Weights of a small GPT-style language model, trained from scratch on English Wikipedia.
Size: 11 layers, width 512.
Architecture: rotary positions, tied embeddings.
Training: a variant of Muon for these matrices, 560M tokens, 8604 steps.
MLP neurons of a small language model. Each row is named by its layer, matrix (gate and up: input weights) and neuron, and shows model dimensions 112-207. Each number is 128 + 24 x the weight over its row's rms, rounded and kept within 0 to 255. A neuron's up and down rows have the sign that makes its largest values positive.
After each neuron's rows, "fires after" lists the tokens most often just before its 100 highest values on Wikipedia text that the model never trained on.

L5.gate533 [ 87 149  99 151 130 126  77 126  65 150 144 129 159 107 113 155 136 150 164 132  97 145 102 130 152 141 134 111 131 103 108 123 133 131 119 131 136 130 119 144  95 155 174 172 155 180 138 111 124 115 152 170  39  72 140 159 126 134 143 130 142 107 170 127 135 139  59 140 146 120 146 148 138 135 111 140 148 175 129 124 109 111 117 116 113 103 114 137 130 141 167 165 107  85  83 107]
L5.up533 [147 110  71 108 127 133  99  71 110 153 131 126 145 139  84 140 150 132  86 149  78 131 123 112 149  97 168 120 144 114 108 103 119 116 165 142 110 132 131 128  78 158 114 105 121 131 147 120  94  91 114 160 143 121  94 132 128 109 114 135 153 140 112 139  98 127 104 156 181  97 129 146  71 137 125 139 155 134 120 113 141  82 115 122  99 108 124 114 129 114 115 151 118 123 107 101]
fires after: "\n\n"

L8.gate339 [139 136 129 110 143 140 135  76 171  83 158 126  96  92 145 159 153 164 112 109 107 147  66 152 123 144 140 127 125  87 130  92 155 143 123 130 129 114 113 118 115 128 135 122 174 125 152  90 155 121 108 141  78 103 143 110 167 118 118 136 132 103 146 154 135 119  91  84 173 136 142 111 132 113 148 166 129  89 152 160 180 111 123 138 121 102  94 116 125 130 125 132 153  83 169 147]
L8.up339 [116 103 130  89  74 137 137 110 159 158 157 117 103 116 124 206 151 131 113 132  91 129 101 109 105 120 104  95 167 132 100  98 108 159 134  99 118 118 143 109 110  99 127  83  82  93 141 152 140 140 119 146 144 117 130 129 117 135 139  97 132 114 155 137 126 148 109 149 131 161 104 150 137 140  96 140 182 140 124 143 119 123 175 147 102 143 138 167 182 157 131 105 114 140 172 177]
fires after: "|", " |"

L2.gate290 [ 75 145  98 174 127 131 122 136 102 112 106 142 106 126 127  99 126 123 130 115 129 132 151 122 151 181 123  97 128 162 130  88 119 129 116 137 142 134  98  95 118 155  85 109 164 106 141 117  96 132 141  99 150 185 136 114 125 101 113 125 145 144 102 119 128 144 125 144  96 126 145 135 113 120 103 139 132 109 143 121 155 144  92 169 133 169 135 121 145 116 114 121 171 142 146 139]
L2.up290 [112 108 130 142 131 164  99 137 121 144 153 116 130 117 106 115 109  95 145 105 161 156  91 120 127 134 152 126 114 129 154 125 123 146 121 159 185 178  85  81 112 151 129  96 178 125 135 129  91 172 137 139 126 114 114 152 163 162 120 136 151 149 114 151  68 164 162  80 149 140  88 157 104 113 131 116  92 125 114 128 128 154 124 167 164 148 142 120 145 141 160 152 124 106 118 147]
fires after: "|", "-", "\n\n", " U"

L5.gate386 [108 149  93 146 120 118 114 138 151 118 138 121 147 171 105 138 158 128 115 132 132 103 155 103 125 118 164 134 115 150  99 123  56 115 122 130  91 139 101 102 106 126  96 151 100 147 150 114 122 109 117 122 122 124 102  92 142 128 155 153 119 110 130 109 119 167 149 171  89 138 153  95 138 113 147 100 151 143 132 119 129 116  93 140 110 139 135 128 107 176 125 127 164 156 126 135]
L5.up386 [153 118 124 107 122 167  76 163 113 146 158 144 129 112 124  66  90 127 142 118  90 125 129 124 130  82  86 118 150 157 104 139 143  97 131 102 104 135 100 128 105 139 142 111 139  87  81 131  91 158  86 140 148 144  84  83 124 136 161 172 112 121 148 103 125 136 152 122 147 123 120 133 133 163 138 152 140 121 127 166 123 171 131 123 127 127 125 135 133 140  95 153 196 136 102 161]
fires after: "=", ":", "st", " ="

L5.gate768 [115 107 111 149 100 146 129 131 149 171 149 112 100 139 130 168 155 141 114 128 164 165 151  90 153 145 152 111 202 140 104 138 137 134 127 132 143 121 106  90  81 141  94 137 126 136 174 128 103 155 138 175  79 124 140 140 145 138 157 148 148 126  89 103 139 136  84  92 137  86  85 138 167 121 119 151 110 138  74 109 174 170 156 120 111 129 129 136 136 121 148 136  89 105 136 117]
L5.up768 [136 105 130 157  91 130  96 121 127 131  87  67 139 135  93 130 140 154 118 134 110 135 110 105 156 139 129 117 187  92 151 101 133 119 131 135 121 171 147 159  81 134 152 171 161 126 159 105 132  93 145 172 127 143 144 165 125 123 104 113 136 153 127 152 144 140 117 113 140 108  78 120 170 140 109  95 132 165 100 131 124 139 141 124 117 107 157 136 114 140 157 148 133 135 128 163]
fires after: "\n\n"

L8.gate429 [149 147 107 122 108 141 133 144 127 120 151 137 117 122 166 130  85 111 124 113 143 129 125 112 132 168  84 117 136 130 143  99 110 105 166 157 124 142 143 125 108 169 135 161 119 129 127 104 149  93 173 132 159 153  91 155 116  98 155 119 113 130 149 134 129 148 160 165 132 135 119 143 111 140  87 159 162  92 126 138 167 137 151 119 132 160  90  90 185 114 141 102 142 143 129 113]
L8.up429 [127 166 125  81 137 169 156 140 110 159 153 128 133 140 101 106 138 112 105 159 173  76 145 141 147  77 165 142 146 161 109 100 100 121 146 162 129 123 132  61 148 106 100 109  98 163 135 147 140 111 150 155 166 121 100 104 100 131 123 162 116 110 108 137 161 164 132 138 118 153 189 136 124 111 132 126 107 103  96 102 136 134 137 110 100 172 142 145 166 121 132 101 142 154 122  99]
fires after: " 0", " 2", " /", " 1", " 6"

L5.gate962 [ 93 157 127 134 125 174 158 134 116 125 118 113 138  83 136 119 118 144 166 116 148 135 185 154 151 131 142 142 133  95 130 105 138 172 146 196 129 188 132 128 160 104 140 106 107 163 124 140 157 162 177 133 120 138 142  87  99 122  91 120 124 180 105 162  99 117 139 161 113 120 161 122 135 103 148 149 127 118 153 106 108 108 142 116 124 115 114 105 126 107  86 107 153 118 150 146]
L5.up962 [132 149 139 109 111 144 125 117 123 126 133 130 137 159 131  88 138 132 104 127  79 119 130 103 104 119 139 115 137 144 114 163 127 123 116 145 119 125 112 152 158  89  95 180 138 157 158 110 165 100 106 136 136 150 128 138 110 108 109  78  73 104 107  88 101 130 132  81 141 167 133 139 114 136 122 121 151 128 126 106 139 145 132 132 195 133 173 155 102 127  91  91  72 123 140 120]
fires after: "'", " of"

L7.gate838 [135 129 128 103 142 146 115 122 167  99 112 197 141 125 144 124 107 135 140 148 150 119 135 145  98 139 132 152 114 117 153 145 121 145 116 155  70 120 102 107 120  96 138 163 156 117 165 176  88 129  84 124 115 171 139 132 131  86 111 138 102 136 162 139 139 117 133 125 161 141 102 121 134 134  89 131 156 103 126 126 126  99 117 153 109  96 146 102 127 136 138  83 103 123 155 166]
L7.up838 [125 128 144 136 144 171 158  89 153 146 127 186 176 116 136 182 123 127 153 168 113 129  96  90 139 149 138 130 108 139 154 138  82 119 124 111 106 110 103 160  81 120 139 141 117 113 125 149 147  98 132 121 130 158 100 110 150 113  84 129  82 130 172 193 124 119 113 162 136 104 135 119 123 107 147 102 147 119 110 103 109 122 132 106 164 111 137 129 148 131 108 150 135 142 132 118]
fires after: " |", "|"

L5.gate947 [100 120 123 130 146 147 107 159 141  97 156 112 143 143 114 114 156 164 143 176 142 129 156  94 145  83 115  87 113 100 116 127 101 160 123  90  74 137 112 119 152 100  97 181 100 122 120 114 147 112 147 132 135 138 128 151 120 129 143 122 131 126 160 115 115 135 132 140 133  97 131 138 198 102 130 128 116 110  71  90 123 144 135  99 141 167 138  97 126 146 126 144 138 134 177 108]
L5.up947 [151  76 120 152  82 158  89 135 152  83 113 144 119 167 126 128 128 120 138 166 130 124 129 108 132 108 141  85 171  88 142 117 180 119 100 149 149 145 154 125  70 108 137 150 126 149 130 108  81 129 121 169 134 102 113 110 117 142 169 113 136 138 104 124 103  85 110  87 104 124 135 147 147 142 108 130 123 129  79 112 116 141 124 123  99 174 120 129  87 126 117 135 104 143 131 111]
fires after: ".", "="

L2.gate813 [126 148 140 106 102 111 152 117 117 137 135 129 121 160 128 164 114 148 121 118 120  87 136 128 116 167 156 160 143 110 171  96  96 156 139  99 140 124 101 139 121 122 119 167 114 142 121 111 130 150 125 126 109 113  98 124 122 139 134  96 170 110 125 144  91 114 139 144 124 176 145 150 138 157 120  91 132 155  82 153 115 159 112 132 121 134 104 168 113 158 140 121 119 138 132 137]
L2.up813 [117 164 146 146 142 151 145 107 105 108  80 104 160 153 125 137  87 121 163 102 112 138 122 136 141 135 106 125 163 120 147 158 150 121 121 119 118 154 134 151 138 118 147 167 118 103 105 198 110 145 125 137 139 112 128 118 147 124 103 113 128 137 148 139 121 110 102  96 130 199 142 147 112 130 105 106 148 153 141 131 134 149 119 112 109 106 127  95 149 131 111 117 147 108  81  89]
fires after: " there", " more", " There", " (", " in", "There"

L5.gate655 [ 69 134 132 136 122 100 158 116 136 117 168  83 139  89 108 128 106 139 135 105 131 141 142 112  93 131 107 110 137 119 104 124 121 140 150  72 120 157 129 120 125 133 114 139 139  96  83 133 146 117 128 126 128 148 173 109 121  94 143 172 136 132 117 118 132 143 141 131 164 148 172 129 127 120 147 108 128 100 159 113 136 129 124 135 175 138 153 144  69 142 183  99 129 136 163 134]
L5.up655 [123 111 136 107 149 156 115 117 135  89 134 175 139 102 120 179 110 100 136 137 111  87 103 106 130 135 137 109 146 154 127 124  98 105 127 136 117 131 123 141 128 170  88 145 125 141  66 140  92 117 116  98 134 113 103 147 146 137 116 106 163 154 110 120 163 144 122 101 141 119 148 133 104 119 120  90 116 138 140 121 140 128 113  94 114 130  91 115 113 136 145 112 141 146 112 127]
fires after: " Val", " Su", "s", " Gon", " o", "an"

L2.gate104 [135 123 139 185 162 114 104 149 180 140 138 153  94 134 130 153 109 148 112 192 130 146 167 140 179 119 138 129 137 134  88 136 130 129  92 162 128  97 141 132 105 119 187 135 122 127 130 134 111 157 110 105 111 109 174 123 157 125 103  71 124 134 110 151 131 150 128 116 132 124  81 157 110  91  88 142 150 134 138 144 113 112 137 169 168 117 153 139 106 151 139 164 124 118 110 164]
L2.up104 [100 101 157  97 169 151 138 146 186  96 110 113 141 191 138 138 156 169 100 154 120 144 147 156 146 152  84 156 131 137 102 125 146 134  97 125 162 120 169 170 121 116 138 128 114 126 106 104 108 150 132 107 141 127 117 151 132 134 150 175  92 148 114 129 100 180 156 141 136 144 100 118 179 105  84 107 128 133 123 144  91 103 174 109 133 109 161 129 130 154 153 131  96 115 123 128]
fires after: " the", " spe", "Se", " second"

L5.gate1105 [114 133  80 130 128 156 124 142 107 143 158 115 132 138 111 138 131 105 101 168 104  95  96 126 188 136 142 162 141 102  88 124 140 135 119 180 113 152 127 132 117 125 129 112 133 112 148 115 106 107 165 103 131 108 126 115 112 100 158 133 102  92 155  99  79 126 174 132 124 137 144 128 121  90 136 138 106 114 139  93 128 102 160 143 124 136 188 154 142 136 114 153 114 137 197  84]
L5.up1105 [ 90 104 154 123 100 120  87 113 146 153 157 143 113 168 125 175 108 106 118 162 116 103 131  60 120 123 136 145 123  90  84 149  91 101 115 156 114 147 141 153 129 117 111 121 185 116 156 107  87 107 154 156 134  88 122  49 151 122 129 141 149 103  68 130 123 120 130 137 161 147  97 124  96 115  94 110 123 140 163 128 102 158 118  37 169 120 143 128 143 129 111 138 149 123 170 151]
fires after: "="

L5.gate848 [ 75 122 122 141 124 155 169  98 140  77 130 126 104 151 150 116 157 132 124 109 152 128 126 132 154 130 170 126 112 105 106 108  77 165 134  86 111 112 178  91  94 108 162 168 147 113 126 134 106 127 109 137 132  90 121 112 154 138 111 146 134 137 111  90 150 191 192 142 122 115 109 149 104  94 122 123 131 131  88 145 108 148 144 114 123 169 107  77 104 127 128 133 136 149 135 111]
L5.up848 [111 140 162 143 103 127  98 115 129  99 152 124 117  97 139 159 118 108 126  86 138 141  76 120 141 150 129 161 169 116  89 150 109 167 185 127 167 120 121 147 125 145 131 134 105 107 124 166 123 116 113 115 130  87  84 142 166 125  79 100 150 104 120 168 139 124  90 112 131 110 144 114 109 111 146 143 125 143 134  80  79 108 102 110  52 105 117 173 120 136 125  88 123 140 135  57]
fires after: "ug", "\n", "  ", " Mat"

L8.gate478 [130 141 123 113 104 162 142 127 148 119 114  98 142 119 114 168 139 125 129  83  89 135 102 127 100 153 186 151 149  91 132 160 124 118 115 156 102 109 102 120 108 108 103 100 130 154 109 129 157 109 139 114 115 174  87 157 180 132 104 120 116 107 146 113 109 122  82 130 162 144 156 128 100  94 182 160  75 133 142 145  95 124  75 131 100 107 101 131  99 123 137 145 111 120 139 173]
L8.up478 [131 122 152 143 121 127 112 111 134 137 139 142 120 154 177 101  90 106 140 130  79 147 153 110 144 171 145 122 152  78 135  97 110 132 148 180 146 115  94 144 100 141 163  86  97 122 118 108 136 124 139 125 139 135 150 127 124 122 164 142 162 109 166 184 143 123  99 133  99 137  95 119 110 123  88 185 126 129 150 108 147 131  72 133 131 126 150 145 157 103 121 138 156 138 113 153]
fires after: "-", "|", "y", " degree"

L5.gate969 [108 123 135 127 139 127 131 130  94 173 102 119 110  93  95 123 121 100 128  77 168 135 115 185 132 125 153 120 100 119 111 176 154 158  97 140 137 167  99 122 199 125 141 106 133 107 151 108 115 166 115 121 122 139 121 133 142 138 110 108 134 164  94 143 137 173  85 103 135  83 124 178 143 104 126 165 113  94 173 148 125 157 129 141 132 153 142 112 108 119 136 118 165 121  75 135]
L5.up969 [ 74 132 119 132 127 126 128 153 199 127 145 132 115 115 111 119 106 143 124 140 145 118 151 123  89 135 139 125 124 106  70 141 156 133 138 144 124 122 156 148 120 115 147 137  61 168 163 108 123 122  77  86 110  82 131 153 128 109 115 104 132 139 117 149 113  92 156 140 139 123 150 134 156 120 136 168 130 127 113 103 119 120  92  98 110 144 125 120 119 159  82 103 118  97  78 134]
fires after: "  ", " rest", ")"

L2.gate1145 [126 165 113 111 141 118 105 120 140 106 131 177 114 117 126 149 162 143 138  89 106 118 129 131 118 124 108 179  96 118 140 130 133 128 152 127 143 147 126  86 127  88 166 134 142 105 125 121 134  90 121  92 107 135 145 161  93  90 129 119 121  94  92  88 154 159 105 147 140 161  87 146 151 100 125 143 164 132 143 180 130 121 142 163 128 134 147 118 135 116  93 124 126 109 118  98]
L2.up1145 [ 91 146  73 101 118 139 137 133 122 156 111 192 122 150 145 141 135 114 149 102 107  94 122 154 154 148 160 144 103 164 126 148 153 127 132 132 161 152 131 101 118  99 183 107 119 130 116 165 141  85 121 108  96 115 138 148  77 157 140 174 156 106  90 117 152 152 144 130 110 162  91 149 171 116 117 128 174 122 158 127 114 130 158 152 119 161 124 131 110 120 127 158 164 144 103  92]
fires after: " and", "lo", " or", ";"

L7.gate249 [141 144 130 126  96 117 126 109 111 133 182 147 114 167 134 124 155  95 143  94  85 165 135 114  81 196 116 154 139 108 114 132 116 131 123 140 104 122 113 120 130 124 123 125 118 144 120 134 142 143 144 164 121 112 151 126 135 132 200 151 148 129 152  97 135 118 123 149 149 124 102 161 102 150 125 118 120 124 135 148 143 135 103 121 139 160 106 154 111 122 158 106 156 151 152 140]
L7.up249 [136 154 168 153  97 170 151 119  99 149 155 120 125  98 153 130 152 141 147 124 123 134  88 139 150  92 135 115  92 112  87  79 124 119 119 114  86 126 120 137 142 135 134 111 110 136  82 140  97 135  91 158 132 144 152 115 108  87 144 131 126 122 142 142 142  89 119 135 136 133 125 115  85 103 152 145 109 147  83 108 131 144 124 108 119 133 107 124 122 110  96 107 106  29 131 114]
fires after: " (", " |", "/", ")", "–", "-"

L2.gate1009 [107 127  58 135  78 126 105 151 128 109 167 165 136 112 142 154 132 141 155 150 154 103 136 133 108  99  77 149 143 157 156 113 100 106 114 150 120 141 160 103 114 116 122 135 147 143 114 115 103 125 155 141 103 110 135 106 103 161 174 139 118  80 175 112 133  96 160 127 125 164  94 136 128 122 166 128 138 179 121 160 147 109 193 128 129  94 122 106 131 134 103 134 110 140 172 131]
L2.up1009 [119 123 120 181  74 146  93 122 154  76 124 141 134 111  98 162 123  83 120 140 137 112 131 129 126 101 117 141 123 151 124 118  90  83 126 152 111 114 154 147 115 137 115 124 119  95 105 131 179 125 115 132 164 139 135 113  91 140 133 132 151 128 180 141 124 122 105  91 120 130 113 124 114 126 155 106 127 131 127 120  91 111 149 129 147 130 130 106 118 145 111 116  90 105 158 127]
fires after: "="

L5.gate852 [123 125 133 110 171 104 136 138 135 172 150 109 104 171 156 103 159 152 132 135 152 143 138 165 146 163  88 125 109 134 152  98 100 122 151 124 122 123 118 112 142 145 134 133 122 113 123 115 156 106  94  97 136 107  97 121 139 124 114 129 122 103 142 140 130  77  99 148 143 150 129 154  87 136 148 124 170 120 189 177 183 110 105 102 113 127 126  89 152 151 122 115 130 141 128 101]
L5.up852 [135 136 133 125 144 114 119  62 116 116 154 137  89 131 139 127 136 149 101 111 116 137 147 181 125 127 131 116 122 154 118  92 104 110 179 128  92 147 128  88 115 124 119 127 128 114  95 116  81  86 114  91 111 119 109 153 126 165 114 141 162 104 149 141 115  87 158 100 119 121  98 146 107 155 136  86 124 132 157 115 153 116 139 156 110 120 111 132 170 135 143 139 163 137 110 118]
fires after: " 1", " 2", " 3", " 4", " 2023"

L8.gate566 [151 113 134 127  94 145 133  99 183 137 135 167 112 132 126 155 119 158 161 145  96 128  93 170 133  91 111 121 122 138  88 127 166 138 105 156 169 131 152 114 147 132 147 109 122  74 145  96 142 156 124 149 166 125  75 119 154 125 145 206 112 165 106 105 127 142 143 167 150 131 163  98  76 166 142 136 130 148 150 112 115 127 141 141 166 133 114 113 124 122  98 136 102 124 153 128]
L8.up566 [118 133 109 115 144  91 142 123 148 153 136 139 101 153 116 141 156 152 107 171 136 163 127 131 100 136 122 133  99 101 108 129 125 172 170 108  96  88 125 100 145 108  90 111  95 121 124 123 126 108 129 136  95 134 147 152 103 141 174  92 112 109 106 122 109 139 129 130 157 102 143  90 149 164 130 117 120 106 153 100 132 141 115 144 143  88 153 123 142  98 103  97 152 105 161 165]
fires after: ",", " 9", " 42", " 12"

L8.gate244 [124 124  95 139  74 172 122 174 179 133 138 104 115 138 152 179 152 138 131  97 107 130 143 127 118 156 174 128 143 128 103 150  97  95  99 135 130 124 134 119 132  81 165 139 175 150 149 130 133 120 132 122 103 121 111 139 118 125 175 117 133  97 118 124 118 204  90 125 124 112 125  76 140 117  98 147 121 139 136 112 111 131 113 145 134 132 101 145 123 110 115 113 162 119 109 141]
L8.up244 [140 135 122 147  73 192 118 142 149 145 126 142 103 178 114 136 145 122 101 132 138 137 118 103 115 163 136 143 138 171  90 125  96 137 141 156 102 119 123 143  85 117 132 127 138 177 142  62 139 162 124 100 172 148 137 147 123 166 104 166 107 173 124 117 112 148  96 115 162  98 144 118 134  90 109 121  94 119  88 120 120 125 136 128 149 135 146 105 153  94 158 113 146 111 148 144]
fires after: ",", " |"

L2.gate886 [136 134 105 113 118 189  94 120 169 124 149 153  97  99 115  89 101  92  99 129 127  75 137 121  70 146 158 126 121  93  74 119 140 145 118 136 117 101 119 138 152 144 140 117 113 102 131 106 127 145 151 126 154 135  42 155 112 133 128 101 129 172 146  92  96 125 160 121 119 167 135 129  78 129 157 124  97 123 170 131 130 168 117 151 123 164 120 143  98 155 136  91 167 167 124 120]
L2.up886 [156 126 139 126 124 120 124 118 122  75 164 131 144 137 137 130 140 106 114 110 145 132 129 155 110  95 140 131 119 111 104  98 146 126 103 137 124  91 147 164 127 121 115 136 140 127 132 126 127  98 108 100 145 119 127 139 107 170 103 124 115 125 134 136 137 157  91 128 100 118 125 117 167 141 124 152 119 124 132  83 109 136  94 141 146 121 156  86 125 132 181 127 141 114 124 141]
fires after: " Tel", "ug", "em", "ua", "obe", "ct"

L5.gate382 [130 104  75 123 116 104 124 127  50 149 144 112 135  76 125 158 128 107 131 123 165 154  97 146 148 141 154  93  76 151 147 163 137 125 119  89  78 162 130 186 119 149 104 105 100 158 159 113 124 160  82  93 123 151 128 134 133 114 130 142 166 143  89 137 143 133 119 102 133 120 113 112 122 165 122 129 145 132  80 102 141 131 142 139  97 130 118 112 110 131 147 110 116 113 160 107]
L5.up382 [124 169 121 124 135 120 117 128  85 122 114 147 142 143 159 125 143 142  99 122 151 114 125 120 108 144 125 151 103 125 117 155 126 134 114 158 141 118 109 144 136 140 106 131  87 161 115 156 112 141 138 117 122 139 156 129 112 119 115 147 112 173 143 111 118 110 123 106 124 140 209 159 137 142  87  94 118 120 137 137 131 113 163 168 135 145 137 107 159 107 127 142  69 135 124 159]
fires after: "  ", ")", "u", " 0", " Japan", " Records"

L7.gate705 [108 183 131 124 174 125  90 120 131 110 162 136 124 147 154 141 108 118 112  60 171  97 157 121 169 130  93 120 160 119 143 125 131 111 152 118 101  86 148 149 105 118 104 127 124 127 115 140  99 146  89 186 108 107 126 141 146  84 108 122 142 130 159 149 126 129 164 140 159 127 130 120 136 156 141 147 137 111 133 145 142 145 125 144 160 124 178 173 101 186 132  93 115 137 151 113]
L7.up705 [124 161 130 138 121 133 122  92 127 112 157 102 108 158 119 104 158 164 105 150  74 128 133 115 160 170 126 117 124  90 137 114 119 104  73 124 138 159  95 155 135 178 130 135 104 128 200 125 101 112 123 125 125 161 139 126 104 144 137  94 103  98  94 116 124 120  75 149 120 135 123 169 112 118 110  92  88 131 141 117 144 126 107 173 113 148 106 102 146 112 158 148 108 114 100 153]
fires after: " the", "|", "="

L2.gate735 [ 88 119 150 132 124 131 147  90  70 155 131 125 155 142 105 140 133 125 152 188 121 143  72 132 104 141 145  93 176 183 122 165 147 110 121 137 120 127 185 125 146 128 136 133 146 146 110 137 122  96 113 112 124 124 175 113 101 156 116 130 136 138 106 123 138 134 128 150 148  81 103 168 137 115 120 127 150 158 130 144 145  92 152 173 123 125 163 162 153 153 125 118 141 102 162 110]
L2.up735 [135  97 131 113 124 128 143 115 160 168 140 139  96 129 122 164 125  76 121 175  74 132 151  92 143 122 129 127 126 129 118  68 128 117 124 145 148 106 127 120 120  95 131 138 157 127 129 103 131 135 161 138 113 131 110 102 152  96 160 129 127 106  96 144 158 150 140 134 139 122 106 163 138 121 145 112 134 169 124 105 150  87  92 128 138 132 156 153 135 104 137 127 138 133 153  96]
fires after: " the", "=", " long"

L8.gate499 [104 119 120 125  82 156 126 138  70  84 118 104 164 142 129 136 124  77 126 127 134 138  98 131 124 128 155  92 123  98 101 147 156 126 103  88  71 144 120 162 104 120 149 138 151 122 108 130  99 187 110  89 105 145 137 140 125 125 147 143 160 154 108 145 122 118 107 134 110  76  93 195 178 117 140 143 115 121 143 142 112 142 140 198 119 117 112 116 118 118 148  98 106 128 106 122]
L8.up499 [151 169 138 102 152 168  89 132 111 130 126 109 157  96  89 129 135 123 121  96 144 102 132 141 140 139 138  86 135 111 105 142 202 139 106 165 142 114 139 107 127 149 185 153 135 138 133 147 122 151 118 110 106 153 121 148 140 126 117 102 145 125 134 136 130 114 146 129 140 138 139 123 138 193 114 121 123 151  90 146 141 140  98 138  98  97 125 156 125 154 151 116 117 125 121 107]
fires after: " in", "In", " the", " In"

L2.gate721 [100  81 140 139 137  93 122 102 165 140 148 160 131 117 143  99 149 143 147  96 118  63 172 136  99 124 145 137 167 137 142 162  84  73 125 157 133  85 105 129 121 113 142 154 122 140  83 101 132 146 148 145  84 128 138 127 109 157  79 116 155 129 163 138 136 131 112 129 115 122 113 115 106 182 163 106  96 121 131 112 165 127 111 132 138 101 133 139 137 131 145  98 158 105 144 166]
L2.up721 [157 137 134 139 114  94 120 171 133 109 128 153 126 170 113 142 126  88 142  82 121  95 167 133 105 130 156 155 135 139  82 165 139 105 125  87 106 146 101 109 105 159 142 134 174  98 108 129 131 131 143 125 186 114 100 156 113 112 157 150 100 105 114 119 126 122  50  91 127 187 119 175 104 114 139 115 125 141 102 103 146 128 102 122 111 111 128 151 139 156  85  97 125 108 101 111]
fires after: " 0", " Al", " 1", " Har", "-", "–"

L8.gate1078 [122 134 131 143 127 145  87 122 146 125 133 132 111 117 120 144 124 150 130 147 126 142 101 144 131 121 116 117 138  82 116  89 176  98 136 114 175 122 139  81  98 112 160 127 148 117 116 157 165 142 110 113 117 154 121 142 114 159 132 136 131 113 101 142 143 127 108 130 130 137  83 126 119 109 161 190 158 147 102 146  97 132 154  47 102 122 162 118 161 156 109 119 139 133 146 111]
L8.up1078 [148 111 130 118 106 153  79 139 182 112 152 162 124 199 117 136 122 157  88 120 146 123 137 129 105  83 145  50 167 104 132 138 135 152 134 118 120 107 114 110 114  89 175 132 118 106 157 124 146 131 127  98 129 114 154 109 135  97 145 119 123  90 149 146 145  93 116 115 112 155 161 137 111 148 132 102 158 127 147 152  84 140  78  99 134 130 164 114  80 145 129 146 142  73 150 126]
fires after: " |", ",", "|"

L2.gate634 [148 182 170 141 125  84 119  77  59 162 148 144 115 149 108 119 123 117 104 135 109 149 111 158 101 145 148 150 149 165 110 122 170 117 129 173 162  66 124 152 158 139 121 166 147 182 128 148 179  95 123 154 140 119 156  92 132 105 128 129 140 145 113 154 115 152 147 105 116 154 114 135  90 140 144 124 143 140 110 141 109 104 126 110  97 112 112  92 107 160 140 135  92 106 128 112]
L2.up634 [126 117 153 150 123 147 108 147 102 117 124 139 127 116 140 166 112 102 147  96 175  90 120 137 162 179 135  94 130 115 109  94 107 109 101 129 169 127 127  84 139 149 117 115  90 130 155 127 106  95 125 104 137 101 123  88 136 115 111 118 121 186 112 107 125 140 100 132 150  99 147 115 143 108 163 155 120 153 186 111 130 146  48 112  96 138 108 109 150 130 120 114 156 130 111  95]
fires after: ".", " Qu", " O", "ear", " cu", " did"

L5.gate395 [105 127 122 131 143 123 104 131 167 124 141 116 114 128 161 158 179 116 123 146 142 120 143 129 157 117 161 121 140 156 146  96 102 102 122 125  90 174 120 141 150 161 135 134 138  93  96 131 114 119  92 140 165 129 137 133 140 114 126 156  97 116 108 118 135 110 136 160 143 125 140  84 106 100 145 124 123 137 188  94 113 156 138 120 138 126 175 142 144  95 136 122  79 132 104 149]
L5.up395 [130 106 103 140 117 165 109 127 152 107  92 105 127 134 134 156 147 110 135 151 114 132  78 110  96 138  90 124 127 149 100  78 172 153 148 138 110 173 166 109  75 142 127 141 136 123 156 127 138 136 101 143 106 114 119 156 111 154 119 128 127 100 134 104 170 157 131 158 138 105  89  96  92 129 131 152  94 138  92 186 143 100 112 150 166 168 123 141 144 100 127 146 147 140 134 103]
fires after: "|", "-", " |"

L5.gate439 [131 105 114 143  80 166 123 129 127  94 153 132 148 168 100 161 142 107 153 139 207 160 155 108 151 165 114 152 110 132 106 124 112 140 136 107 141 143 123 143  85 157 131 157 151 116 112 143 120 132 159 107 174 123 142 127 127 143 140 144 135 157 100 143 133 119 137 134 174 116 144 158 176 138 114 125  99  92 152 105 150  94 112 115 158 175 123  85 130  76 161 105 112 105 140 109]
L5.up439 [102 134 113 111  86 137 101  79 144 151 128 137 117 129 145 125 132 112 125 132 120 166  95 117  96 119 109 132 177 115 146 121 104 152 126 137 185 121 196 121 105 174 176  97 166 119 137 164 147 107 149 104 131 131  91 117 136 142 123 108 168  83  97 119 118 105 110  99 130 121 137 145  98 148 119 138 154 145 147 141 140 123 138 151 180 123 153 112 146 133 136 160 133 147 118  97]
fires after: "\n", "P", "\n\n"